{
  "bias": "none",
  "init_std_qkv": 0.0208,
  "weight_decay": 0.13,
  "decay_fraction": 0.786,
  "train_tokens": 675800000,
  "dataset": "wikipedia_en"
}
MLP neurons of a small language model. Each row is named by its layer, matrix (up: input weights; down: output weights) and neuron, and shows model dimensions 16-143. Each number is 200 + 40 x the weight over its row's rms, rounded and kept within 0 to 999.
After each neuron's rows, "fires on" lists the tokens most often at its 100 highest values on Wikipedia text that the model never trained on; "fires after" lists the tokens most often just before its 100 highest values on Wikipedia text that the model never trained on.

L3.up42,201,167,188,142,161,203,253,156,186,226,186,231,255,209,215,239,213,101,194,233,277,205,157,221,265,170,219,211,172,245,189,147,223,190,216,204,137,289,162,133,223,195,153,136,142,232,146,195,180,180,231,124,178,274,188,204,233,180,223,217,175,224,145,159,162,215,237,200,145,184,252,179,215,174,167,254,220,176,170,165,186,167,230,172,120,298,246,153,212,184,217,195,321,239,217,240,192,163,183,222,185,189,265,219,212,108,161,253,231,220,227,188,271,185,173,228,214,166,147,212,253,154,199,162,184,195,164,192
L3.down42,221,292,209,229,186,239,204,161,238,238,227,169,211,228,189,128,125,214,177,221,260,231,149,208,204,174,187,198,184,107,268,244,150,245,168,222,212,179,270,282,186,170,231,186,181,230,167,194,196,201,170,233,222,206,185,128,102,206,245,177,152,176,164,197,183,202,185,200,238,240,112,186,231,214,100,210,175,187,179,256,191,202,250,173,191,216,225,154,212,151,202,167,209,172,165,123,178,255,223,224,220,227,137,179,233,165,97,216,93,150,207,188,134,263,170,231,239,217,196,227,221,204,162,149,126,172,230,116
fires on: " ", " |", ";"
fires after: " |", ";", "4", "7", "9"

L5.up865,94,191,126,195,210,243,207,170,202,151,197,229,192,224,244,242,141,179,212,144,198,139,224,185,195,176,195,216,207,222,199,191,220,129,225,184,248,186,202,191,174,211,132,177,204,195,207,144,177,238,195,247,205,166,134,186,218,177,216,215,198,140,231,156,158,157,209,219,177,129,242,246,173,226,205,145,143,245,194,246,218,125,96,271,143,229,189,213,168,176,164,217,152,225,270,209,245,156,184,183,152,207,270,122,220,203,283,250,186,169,191,130,229,150,159,178,173,203,184,213,246,100,178,147,215,157,134,135
L5.down865,161,166,153,191,177,212,167,128,273,226,239,221,284,178,252,220,185,231,267,136,263,159,186,224,242,191,226,188,160,277,154,166,222,161,198,150,219,214,211,173,175,167,193,217,268,266,142,136,150,169,242,199,174,210,228,163,242,226,232,184,142,186,239,244,214,172,194,217,251,171,172,206,155,189,251,150,162,243,165,279,190,220,205,202,243,228,170,238,152,199,193,180,173,201,183,216,179,225,165,204,207,198,195,203,184,314,161,189,173,180,217,200,162,183,151,142,166,181,196,240,226,173,193,211,239,243,178,261
fires on: " ", "   ", "-", "b", "ra", "at"
fires after: "\n", ":\n", " num", ")\n", " f", " port"

L3.up341,185,160,165,132,252,212,156,263,176,198,122,243,203,282,286,241,170,172,192,210,283,213,149,190,238,274,165,197,243,212,125,213,237,193,280,137,159,156,202,156,122,139,168,138,263,174,191,204,257,241,170,184,146,181,244,176,191,222,192,238,190,224,197,150,247,198,208,207,208,159,197,180,116,202,251,254,205,177,240,194,156,209,241,177,235,223,260,159,163,259,179,184,174,197,246,164,227,275,186,253,188,113,211,227,187,94,198,214,242,227,168,196,217,197,151,193,228,210,207,182,220,255,252,240,174,178,179,202
L3.down341,187,196,179,192,215,226,124,179,185,182,166,208,256,236,197,198,149,201,193,269,261,202,120,196,202,191,66,189,233,215,216,162,221,228,157,184,184,189,189,206,213,199,248,221,222,186,342,225,185,225,180,192,197,261,279,188,229,217,231,198,180,170,201,118,290,196,203,149,221,206,148,117,179,167,186,254,265,175,198,147,201,188,181,177,176,174,250,212,196,155,135,177,155,171,227,184,252,240,181,271,236,200,194,189,157,167,197,180,197,179,199,183,228,156,180,210,192,217,233,178,258,143,196,162,183,224,222,230
fires on: " |", " ", " |\n", ";", "0"
fires after: " |", " ", "%", ")", ";"

L5.up875,211,205,170,224,241,164,168,168,165,250,234,199,202,240,258,218,212,200,183,205,217,208,212,276,277,192,245,177,183,125,138,191,154,208,187,239,187,230,204,263,270,231,183,178,175,205,203,162,195,199,176,109,264,165,145,196,205,215,244,217,185,87,188,131,156,271,184,257,176,190,148,284,193,226,154,216,199,169,160,239,170,264,218,167,219,231,252,209,163,200,183,206,255,222,194,185,261,148,172,179,200,221,156,187,190,263,223,218,195,216,234,247,201,259,216,219,137,219,172,230,209,208,181,233,222,215,246,252
L5.down875,147,231,186,192,251,284,198,224,179,147,184,207,161,221,209,233,240,177,217,172,126,178,298,173,201,137,272,260,243,134,161,146,126,241,194,230,135,169,167,163,179,252,193,258,246,197,247,211,155,189,274,205,193,260,226,272,179,167,214,238,216,185,159,150,269,148,146,187,226,174,171,239,184,157,270,195,249,163,189,224,248,228,161,158,223,167,221,204,204,212,160,209,208,258,158,161,171,152,180,203,185,187,168,240,204,214,191,265,185,274,251,217,155,139,245,176,304,205,202,184,158,151,261,251,166,169,206,214
fires on: " ", "/", "il", "-"
fires after: "\n", "'\n", ")\n"

L5.up1519,201,272,169,183,178,237,207,185,244,210,163,218,182,238,166,190,236,205,210,209,200,150,253,253,139,234,233,280,180,248,236,175,225,146,263,174,245,229,173,114,181,199,186,199,245,177,195,205,200,247,200,177,143,219,241,215,169,148,194,176,232,175,162,172,167,142,190,135,202,182,200,171,134,231,158,237,159,229,173,173,213,272,266,200,227,186,189,191,208,181,190,206,164,207,283,131,166,130,200,211,226,178,223,251,203,174,239,143,235,142,176,148,189,169,164,221,196,168,131,195,179,190,184,241,227,200,190,197
L5.down1519,127,177,182,240,155,241,219,218,185,150,212,152,149,198,247,127,244,178,283,232,315,144,166,241,198,197,227,180,203,183,224,218,100,198,165,161,163,186,184,181,280,186,192,146,192,215,220,225,239,213,185,224,233,245,235,227,205,142,226,200,191,147,197,251,154,203,231,145,189,165,126,132,146,187,165,263,190,224,210,161,234,134,285,205,222,266,150,202,282,198,212,251,254,198,200,186,228,144,145,186,208,250,236,207,179,171,148,131,215,204,264,211,247,167,203,195,136,248,277,236,150,211,182,93,194,240,202,219
fires on: " |", "it", " |\n", " c", "8"
fires after: ".", " %", " ", " Wh"

L5.up1172,295,214,243,186,163,204,167,142,202,162,200,189,123,154,125,149,207,182,212,183,195,202,126,200,251,222,266,168,142,201,154,311,226,210,164,187,146,167,292,167,131,186,219,196,129,166,181,260,233,187,236,236,177,245,222,164,170,170,264,177,163,216,166,183,158,176,163,201,255,180,122,275,212,123,210,248,172,164,245,223,164,258,264,192,160,220,179,258,246,286,130,207,195,264,159,246,150,257,234,232,254,190,138,229,191,220,163,200,257,204,199,142,209,223,194,232,170,203,219,185,298,159,165,107,216,206,233,170
L5.down1172,196,238,211,124,128,253,241,219,240,276,210,252,201,230,252,141,236,162,212,163,240,250,163,205,192,171,153,159,217,235,106,146,168,123,188,168,209,171,169,257,159,214,235,177,230,174,251,234,270,210,225,161,262,164,229,216,181,164,155,229,227,210,195,174,126,203,202,116,220,242,263,258,160,164,204,175,139,196,179,191,169,175,218,223,194,231,89,215,126,208,183,211,289,200,183,192,191,94,230,254,146,163,157,166,233,249,241,252,199,228,130,188,151,222,126,194,154,273,250,196,185,228,158,217,166,197,226,213
fires on: "1"
fires after: " ", " ("

L5.up1156,223,222,216,319,236,215,236,203,178,203,233,179,152,224,229,249,179,230,144,182,204,282,149,215,155,248,195,271,185,224,189,117,225,211,168,218,206,185,171,187,206,184,253,231,166,169,186,205,209,167,262,206,175,227,266,238,175,231,192,205,210,177,148,196,208,244,222,205,211,206,141,219,212,192,241,241,207,238,214,276,226,275,179,219,166,189,144,187,264,204,191,105,193,264,217,217,135,147,238,211,190,160,225,207,243,186,210,134,192,248,255,243,245,135,171,130,156,208,143,188,224,230,153,212,223,213,241,176
L5.down1156,242,204,183,195,182,193,231,101,244,215,178,185,195,133,197,240,142,192,289,192,165,194,179,176,207,225,233,215,253,194,166,175,243,156,206,225,146,202,201,200,160,247,176,190,224,152,138,187,115,170,210,213,197,229,212,258,188,168,251,201,182,170,173,219,205,233,208,125,207,192,184,140,221,206,150,232,178,210,137,203,243,306,171,178,203,183,178,162,237,184,168,144,159,219,232,174,242,200,196,192,217,260,169,113,214,212,165,166,244,255,177,190,152,188,224,206,91,184,138,210,203,214,192,232,227,241,251,285
fires on: "0", "5", "00", "1", "8", "50"
fires after: " ", ".", "7", "8"

L5.up1291,182,139,234,157,277,170,206,217,162,247,183,244,210,278,231,173,293,153,173,204,185,239,218,238,184,256,196,223,172,170,154,239,179,173,215,265,168,196,250,252,195,195,224,238,185,150,230,251,220,277,222,92,219,168,209,245,192,185,230,172,281,191,204,160,209,188,260,239,323,264,168,209,179,212,217,208,180,251,157,300,146,152,194,222,162,171,224,218,170,120,176,278,173,228,282,204,232,195,213,155,203,205,214,223,259,289,175,168,201,164,131,193,200,237,240,230,269,263,203,224,203,115,153,146,224,183,208,165
L5.down1291,223,157,172,225,242,264,156,181,248,241,140,250,225,164,116,194,221,120,228,152,215,260,281,202,243,248,224,224,213,185,214,201,273,202,211,158,156,157,164,249,201,236,204,179,281,193,180,173,197,229,202,280,120,233,206,214,200,201,235,206,288,181,226,227,234,132,219,166,214,214,140,189,208,196,187,177,172,203,274,186,185,148,157,170,175,116,237,215,249,212,243,252,206,172,264,210,228,159,242,213,239,195,161,203,308,231,173,252,171,161,228,180,269,227,201,256,126,245,261,241,134,230,161,209,184,236,240,210
fires on: " "
fires after: " |", ";"

L5.up1461,134,143,206,224,208,203,235,166,240,148,279,258,162,268,245,259,249,202,84,189,179,235,222,194,246,175,223,150,238,246,260,204,156,221,164,261,240,270,214,245,234,256,182,201,236,232,152,161,266,194,174,188,223,185,216,186,186,203,167,210,196,169,253,293,140,205,253,202,142,212,146,204,221,185,302,166,133,217,252,165,253,223,164,187,208,220,276,217,218,208,253,147,177,194,164,224,148,238,197,188,257,169,240,166,281,174,192,140,166,209,167,161,286,205,245,209,122,186,205,185,239,144,219,158,217,148,132,265
L5.down1461,99,197,177,154,181,235,244,176,251,156,201,272,193,219,161,191,157,193,231,126,221,205,194,215,173,156,266,306,237,188,253,219,188,202,246,162,171,219,149,197,191,298,209,217,225,240,187,246,197,177,223,256,195,259,277,205,186,134,216,201,126,155,207,199,253,196,166,187,183,245,168,225,228,196,219,244,170,207,84,244,204,200,264,214,182,260,216,215,216,127,249,212,172,224,126,209,278,233,142,248,179,233,236,157,150,164,189,158,150,235,213,245,125,201,144,248,243,183,216,180,164,222,204,213,181,264,193,234
fires on: " "
fires after: "\n", " |", ":\n", "'\n"

L3.up1109,242,256,179,167,152,221,240,257,241,204,169,193,211,216,164,277,229,255,131,238,163,220,150,182,203,220,178,193,184,181,246,139,222,214,192,157,122,177,192,184,225,157,213,236,163,237,182,185,123,221,225,164,215,131,237,224,232,266,159,198,233,209,213,259,179,204,203,248,285,180,210,205,211,210,155,154,186,146,200,182,197,135,198,174,171,283,154,211,158,128,240,246,172,255,260,189,202,184,206,206,217,200,159,111,264,219,215,144,182,215,154,210,158,190,164,193,297,197,245,167,218,179,237,225,198,195,189,159
L3.down1109,209,258,238,203,223,241,190,250,281,205,157,196,269,181,200,175,136,287,221,224,219,261,169,216,198,209,153,146,227,163,150,118,220,174,201,177,218,219,210,174,206,203,202,155,135,218,165,229,160,180,165,178,198,169,132,283,151,221,131,158,147,174,199,273,201,197,234,299,136,141,240,215,255,239,165,186,219,148,140,162,264,236,201,219,198,207,149,184,262,179,203,225,249,227,171,272,234,200,236,192,222,159,215,267,226,151,177,127,183,184,222,239,207,206,198,191,188,183,242,219,154,194,107,193,170,286,322,180
fires on: "7", "6", "ham", "el", "h", "out"
fires after: ".", " K", " Mo", "202", " Z"

L5.up147,160,222,130,216,253,238,191,213,183,225,164,251,139,234,165,189,324,241,225,154,194,198,271,173,293,176,210,253,183,229,199,176,224,131,213,219,171,137,204,162,172,140,185,207,194,198,148,138,151,196,191,213,206,218,223,143,223,199,165,163,212,245,192,189,193,215,229,181,232,183,205,175,169,231,250,143,227,159,146,263,179,206,307,276,123,160,250,243,135,209,289,193,246,228,195,244,202,181,253,208,177,225,271,215,155,154,198,183,227,257,179,263,186,250,264,160,212,271,162,197,223,164,184,208,202,254,224,169
L5.down147,218,192,225,201,166,235,232,232,267,258,256,217,165,187,187,195,263,222,192,154,258,193,162,301,113,255,229,183,211,212,159,202,183,197,121,191,245,215,208,203,226,173,205,119,220,187,220,199,229,180,122,214,268,213,171,162,159,171,157,168,244,166,217,203,263,129,230,166,217,175,139,202,183,221,141,233,204,207,196,178,210,161,199,121,236,292,286,175,273,172,200,201,168,124,175,176,211,268,167,198,232,164,174,214,226,234,213,269,201,237,208,255,177,213,201,171,251,230,182,277,241,254,198,130,227,231,191,265
fires on: " |\n"
fires after: " ", "2", " —", "3"

L3.up744,158,180,142,184,265,182,185,185,142,196,257,162,179,283,191,194,232,205,162,167,171,212,219,167,263,226,276,184,216,197,163,131,172,206,288,233,161,184,147,203,257,187,175,197,246,143,231,169,212,217,179,260,257,185,202,172,164,118,213,186,262,172,181,246,185,185,229,191,159,209,240,262,230,194,271,246,230,215,293,236,248,192,123,239,191,200,245,243,101,218,211,180,137,155,228,304,206,152,223,170,159,165,193,206,156,239,150,201,149,230,147,112,233,194,163,288,269,177,181,148,195,194,193,144,92,227,214,179
L3.down744,223,190,157,156,195,299,187,255,231,191,160,209,251,200,216,163,226,132,294,164,195,204,245,181,212,179,226,106,234,231,198,215,136,191,197,174,222,235,251,229,211,173,155,210,174,139,167,189,146,284,178,239,193,210,140,169,172,142,213,199,134,250,234,261,226,117,143,171,236,261,168,172,164,264,249,188,218,194,186,164,228,183,261,203,194,159,201,198,237,187,121,216,150,247,221,183,251,184,137,219,182,169,165,180,170,209,170,217,166,155,153,171,261,174,190,160,238,188,244,243,201,119,155,182,143,189,239,184
fires on: "-", " |", " •", "|", " and"
fires after: "\n", "-", " |\n", ")\n"

L5.up1452,164,210,254,228,253,158,177,224,201,226,176,252,194,195,174,229,108,198,177,219,226,239,239,206,225,228,246,255,207,269,212,227,183,176,145,230,201,168,216,173,261,210,227,139,248,226,168,139,168,234,233,190,249,160,216,155,195,247,169,138,230,217,222,180,171,208,170,173,238,193,208,179,247,108,237,206,171,125,193,213,125,200,178,243,173,158,108,148,217,223,118,211,185,160,234,247,238,141,207,258,227,174,223,302,191,228,205,198,248,241,250,222,184,181,204,175,202,157,266,168,174,96,157,196,201,231,142,212
L5.down1452,230,167,205,259,219,212,192,169,205,190,204,181,210,191,198,189,202,254,191,155,182,232,132,280,132,259,116,168,222,164,232,163,261,252,188,235,211,129,221,203,175,199,240,220,138,228,262,184,245,159,187,229,207,153,228,196,259,154,176,250,230,188,186,152,148,153,210,129,243,128,180,207,248,208,132,240,198,189,189,208,209,252,272,172,193,132,272,216,256,307,156,170,220,183,182,154,265,253,181,202,210,276,299,177,278,186,156,235,180,191,183,244,222,257,156,163,151,262,157,233,228,185,135,217,185,277,194,160
fires on: " ", "0", "1"
fires after: " |", "–", ".", " ", "|"

L5.up1455,177,173,255,209,153,190,256,179,164,228,209,187,271,167,218,277,173,152,144,165,132,177,109,234,180,207,249,169,196,188,218,149,208,211,241,178,165,289,225,156,177,157,232,151,196,257,200,223,149,238,146,196,221,178,171,159,145,197,148,222,233,284,159,184,165,222,260,255,129,185,252,192,244,188,230,142,181,270,197,226,202,214,229,163,197,301,228,233,233,226,232,206,254,234,215,265,226,157,240,217,130,185,204,190,257,180,126,179,228,170,157,92,209,198,188,157,153,211,210,197,187,269,182,185,228,197,210,154
L5.down1455,216,216,197,140,170,181,170,190,221,139,199,266,147,205,161,271,157,253,122,193,194,170,206,183,155,194,222,164,223,156,233,182,233,95,165,122,220,202,288,215,248,178,228,242,220,224,183,196,198,186,205,175,183,217,245,156,154,265,126,236,234,215,208,130,207,117,236,216,205,136,155,237,184,160,198,207,162,198,225,259,251,192,229,144,227,192,263,144,218,218,185,155,239,183,144,211,198,182,204,203,196,113,246,201,180,264,284,257,215,216,209,217,282,161,222,143,95,161,198,157,212,266,181,246,262,303,242,162
fires on: "6", "7", "5", "4", "9"
fires after: " ", ",", "."

L5.up653,184,157,221,245,178,161,187,196,265,186,253,212,228,222,203,263,220,200,229,146,201,202,215,161,158,155,163,190,219,238,209,170,234,175,195,211,134,261,200,126,155,196,218,148,210,231,131,185,231,253,176,202,221,162,169,192,168,203,224,158,208,241,216,187,121,199,295,231,187,207,218,163,123,179,216,190,187,180,228,122,183,274,217,193,248,240,255,256,236,228,231,146,147,157,202,137,213,197,173,174,224,236,198,261,247,272,147,206,200,117,192,106,212,194,185,148,198,202,222,173,241,152,228,204,228,278,127,213
L5.down653,185,274,211,179,267,207,179,204,195,279,200,190,176,225,256,197,207,201,184,219,188,215,235,282,277,177,208,194,157,214,227,176,220,195,244,133,155,160,173,174,239,238,172,177,247,167,265,286,211,194,218,171,182,204,232,171,215,265,235,209,185,105,190,248,202,200,219,170,225,223,223,158,227,129,156,198,171,189,251,268,200,246,251,223,199,231,217,173,247,155,154,223,203,186,215,153,221,199,143,261,174,159,181,156,247,156,256,206,192,129,197,160,184,145,220,220,219,204,179,185,155,213,121,123,244,266,205,154
fires on: "4", "3", "5", "uck"
fires after: " ", "199", "202", "201", "200", " Kent"

L3.up455,198,218,149,129,181,274,221,142,172,148,189,206,207,258,163,263,261,213,256,227,174,176,226,127,224,184,206,190,159,203,223,209,119,226,213,197,198,278,210,135,155,214,231,257,137,257,231,217,120,163,183,196,247,224,149,247,251,174,219,202,201,165,177,186,249,166,232,164,180,200,170,230,183,210,234,256,171,124,223,226,229,217,169,205,166,201,231,157,146,186,238,198,248,214,231,209,198,212,194,221,155,229,193,258,208,255,179,196,202,229,237,124,183,176,236,208,194,221,225,199,223,212,86,197,189,228,236,169
L3.down455,215,197,216,205,199,181,213,283,182,224,181,149,201,162,206,212,177,196,95,213,241,258,211,287,205,205,203,211,184,199,193,210,187,166,145,139,223,151,210,232,231,223,143,269,263,206,273,221,225,192,198,186,174,213,204,146,191,187,196,223,180,198,238,146,138,204,227,169,176,264,186,219,222,235,173,157,202,198,193,147,195,128,196,169,187,211,167,219,269,267,121,187,161,222,259,220,178,239,234,156,225,156,127,171,143,173,267,178,199,163,191,200,223,179,155,168,149,150,155,239,119,138,263,233,116,214,139,273
fires on: " |", " some", "ister", " every"
fires after: ")", " s", " his", " had", "en"

L5.up1212,164,172,169,238,241,205,188,223,162,247,237,266,279,194,247,266,193,299,190,171,215,187,188,188,206,193,235,188,199,200,222,152,233,180,188,312,180,181,201,226,240,187,219,202,163,202,250,197,140,267,234,162,258,226,246,223,258,152,150,116,221,222,201,225,191,185,215,137,228,221,213,225,141,161,181,179,264,199,184,197,200,218,188,208,187,265,203,259,295,98,237,163,165,189,239,214,140,136,151,233,193,187,250,167,222,137,207,200,185,212,254,276,196,218,267,188,207,227,248,170,177,143,147,297,336,115,147,255
L5.down1212,149,177,160,269,200,201,259,176,209,213,212,225,159,224,201,174,161,219,222,176,235,165,189,237,197,214,277,196,185,224,166,137,210,247,183,278,174,133,192,179,169,253,233,212,261,173,248,246,179,188,180,136,215,214,189,139,213,163,292,273,263,181,159,144,105,103,119,167,175,219,237,215,215,180,241,232,178,235,143,175,211,222,185,237,183,206,179,193,249,238,193,128,287,104,254,205,168,265,218,202,202,239,173,167,144,221,255,193,193,209,235,193,235,242,181,188,148,217,163,280,179,246,284,152,248,257,157,227
fires on: " ", " due", " –", " ("
fires after: " |", " medal"

L5.up809,179,208,226,170,194,180,124,202,225,249,198,123,231,218,243,197,158,172,173,146,256,153,195,194,230,198,205,217,248,167,223,164,199,155,246,186,145,237,266,201,219,203,229,221,122,195,266,258,208,219,216,226,189,190,196,147,178,245,134,196,183,208,238,206,219,268,224,202,204,205,152,126,154,161,186,165,168,217,292,258,174,218,243,223,201,224,131,157,214,191,189,216,183,197,178,155,209,91,175,222,175,200,299,161,227,232,141,263,230,155,249,161,194,225,161,238,241,226,146,236,225,137,164,195,141,265,214,247
L5.down809,128,281,279,181,250,193,233,171,250,215,243,206,235,178,238,269,192,142,163,158,207,242,254,174,200,237,140,208,227,166,175,203,197,203,184,230,256,199,155,205,238,274,271,179,260,116,251,258,183,221,217,242,274,231,191,200,231,224,192,232,182,139,196,206,178,201,110,215,192,258,128,177,184,257,220,234,222,233,198,195,218,200,193,187,154,195,230,198,208,185,242,204,167,182,158,227,253,224,254,264,249,204,190,171,196,143,210,215,199,192,300,201,145,204,199,236,220,156,183,189,120,190,304,228,224,144,267,203
fires on: " ", " t", " T", " m"
fires after: " |", " "

L5.up1122,225,226,145,180,184,206,248,216,216,232,213,171,196,123,263,185,257,222,191,177,210,231,171,187,228,239,275,226,195,270,166,212,195,210,210,235,171,247,184,145,181,197,226,174,222,163,253,251,180,182,156,196,266,129,251,131,183,200,114,187,238,228,220,186,200,298,268,231,121,223,195,169,266,172,217,195,155,257,240,265,135,149,179,192,223,224,223,257,234,200,211,216,209,292,246,180,164,189,217,245,196,164,197,208,209,152,219,222,257,168,208,223,199,194,194,149,189,226,311,147,249,201,202,165,207,159,223,139
L5.down1122,229,196,188,213,178,276,167,190,105,188,190,255,216,165,253,258,191,209,167,224,159,193,170,182,181,143,243,199,188,231,139,202,212,172,163,169,187,177,272,201,194,289,246,201,144,202,190,226,161,128,208,151,209,160,241,91,169,218,233,193,140,201,248,182,205,266,179,189,242,225,127,160,246,141,185,307,220,221,259,226,166,189,230,197,269,223,169,111,155,223,183,221,160,108,161,210,110,162,158,119,206,140,208,113,236,318,212,275,244,194,267,181,182,174,186,197,119,177,191,213,253,147,216,223,242,227,234,233
fires on: "1", "2"
fires after: " ", "–", "-"

L5.up548,185,244,169,167,180,240,178,217,128,219,157,215,193,213,186,170,170,225,186,170,188,202,210,191,172,123,146,175,225,235,270,173,201,206,260,177,188,229,210,193,181,267,156,174,229,131,212,265,180,212,148,293,140,131,173,127,178,191,222,125,279,228,163,125,183,143,177,166,215,214,223,239,228,226,201,232,232,204,209,172,313,207,217,241,96,229,171,239,169,223,142,201,163,278,193,230,206,125,212,187,149,244,164,265,218,153,219,185,183,133,229,143,141,252,188,250,116,140,232,236,226,138,179,213,157,197,188,174
L5.down548,201,199,166,194,241,254,167,174,172,226,255,220,149,159,304,186,199,225,187,245,232,146,196,235,135,223,185,226,146,221,235,240,120,268,160,189,216,202,259,182,198,186,226,146,215,192,187,155,226,232,277,152,205,158,216,175,197,211,201,120,123,275,213,202,200,156,175,192,291,214,191,204,193,255,240,219,180,169,204,115,125,149,195,253,185,200,199,267,160,207,181,248,221,258,204,215,153,185,119,151,261,138,213,170,237,241,146,254,149,171,196,170,205,97,190,178,191,246,179,239,200,210,156,181,217,224,215,209
fires on: "2", " ", " •", "6", "8", "r"
fires after: " ", " |", "-", "^{", "E", ","

L3.up1130,243,180,268,220,212,233,168,160,221,220,213,252,136,228,229,174,291,176,244,235,258,98,209,222,183,144,189,267,200,192,169,120,223,223,254,253,197,170,160,194,194,222,160,128,293,242,249,217,267,163,154,188,132,207,179,213,266,242,190,211,218,206,184,182,213,220,159,209,263,154,205,263,213,206,292,170,196,204,239,166,186,275,170,189,174,239,168,214,237,228,149,187,107,251,224,234,168,189,250,184,150,191,187,267,179,163,195,249,123,226,260,185,270,182,207,222,173,253,126,204,300,143,224,128,165,195,268,226
L3.down1130,222,142,163,142,200,233,250,305,143,250,147,252,216,215,253,134,178,203,197,196,203,161,274,172,235,187,143,187,222,179,218,192,189,212,191,201,175,176,197,215,210,206,262,237,251,228,152,180,266,215,190,237,231,174,209,220,227,221,211,259,212,198,224,178,165,202,163,225,172,224,224,159,179,222,194,240,182,197,222,166,205,289,158,196,241,248,207,221,170,251,106,227,169,171,183,174,206,272,144,161,196,270,190,253,215,205,181,172,215,150,247,201,271,177,201,226,220,195,134,199,191,197,244,222,137,166,227,176
fires on: " |", " ", "|", " |\n"
fires after: " ", " |", " |\n", ")", " Votes"

L5.up544,204,257,207,105,213,178,181,165,154,219,276,209,274,166,237,163,187,199,169,274,196,219,201,192,255,160,211,203,165,183,232,148,268,223,219,254,178,202,219,205,220,140,193,267,172,198,224,225,227,176,206,147,208,180,162,190,238,166,181,202,210,237,193,223,198,171,206,141,282,228,242,179,152,212,254,175,211,159,179,273,226,196,159,208,220,258,250,175,183,181,147,188,204,178,184,274,130,235,207,204,220,239,154,234,215,218,191,196,206,203,213,227,266,246,145,172,174,197,174,197,151,215,176,195,189,255,229,174
L5.down544,216,220,167,245,226,174,191,251,142,234,187,210,231,233,160,174,219,184,182,235,148,218,208,195,237,195,207,143,166,195,184,232,254,176,162,234,256,188,216,215,178,215,189,144,260,175,139,238,248,218,197,162,181,173,216,188,240,278,144,281,219,212,170,256,189,207,224,218,226,224,192,233,254,205,198,202,170,213,156,205,205,173,247,203,152,191,199,187,237,201,153,271,171,182,156,203,276,230,241,225,183,212,175,218,256,226,295,151,213,182,191,197,258,249,127,302,188,270,180,243,229,183,153,205,203,215,185,181
fires on: " ", " −", "-", ".", "−", "–"
fires after: " |", " (", ";", "0"

L3.up508,200,173,215,210,244,251,244,233,165,145,289,156,117,225,227,163,204,244,177,221,263,211,179,227,244,229,200,130,151,180,221,181,243,203,190,159,217,212,186,207,180,198,213,185,182,130,164,263,184,130,124,241,169,199,174,186,200,202,223,215,179,286,234,195,240,233,227,194,136,256,203,189,240,134,254,230,200,205,198,222,234,256,196,217,266,99,211,259,206,268,180,245,179,242,224,140,192,232,183,273,133,167,253,270,183,285,136,140,162,195,208,286,213,212,140,247,210,202,77,192,174,211,155,143,203,239,171,175
L3.down508,241,231,170,210,205,232,189,194,224,175,231,182,206,223,192,242,193,209,183,263,208,235,192,180,101,115,256,285,200,230,182,185,274,161,177,176,190,243,211,199,175,195,157,216,226,188,218,189,245,178,173,251,208,269,185,251,208,213,110,174,240,184,167,240,336,183,173,149,220,197,157,193,222,200,150,182,209,163,201,180,286,200,179,193,210,194,311,208,198,182,218,213,165,192,199,150,278,246,150,216,168,183,192,212,99,243,146,217,183,154,249,151,236,201,188,134,173,187,122,254,171,203,229,168,196,199,199,220
fires on: "-", ".", " ", " War", "|", " |"
fires after: "\n", " World", ";\n"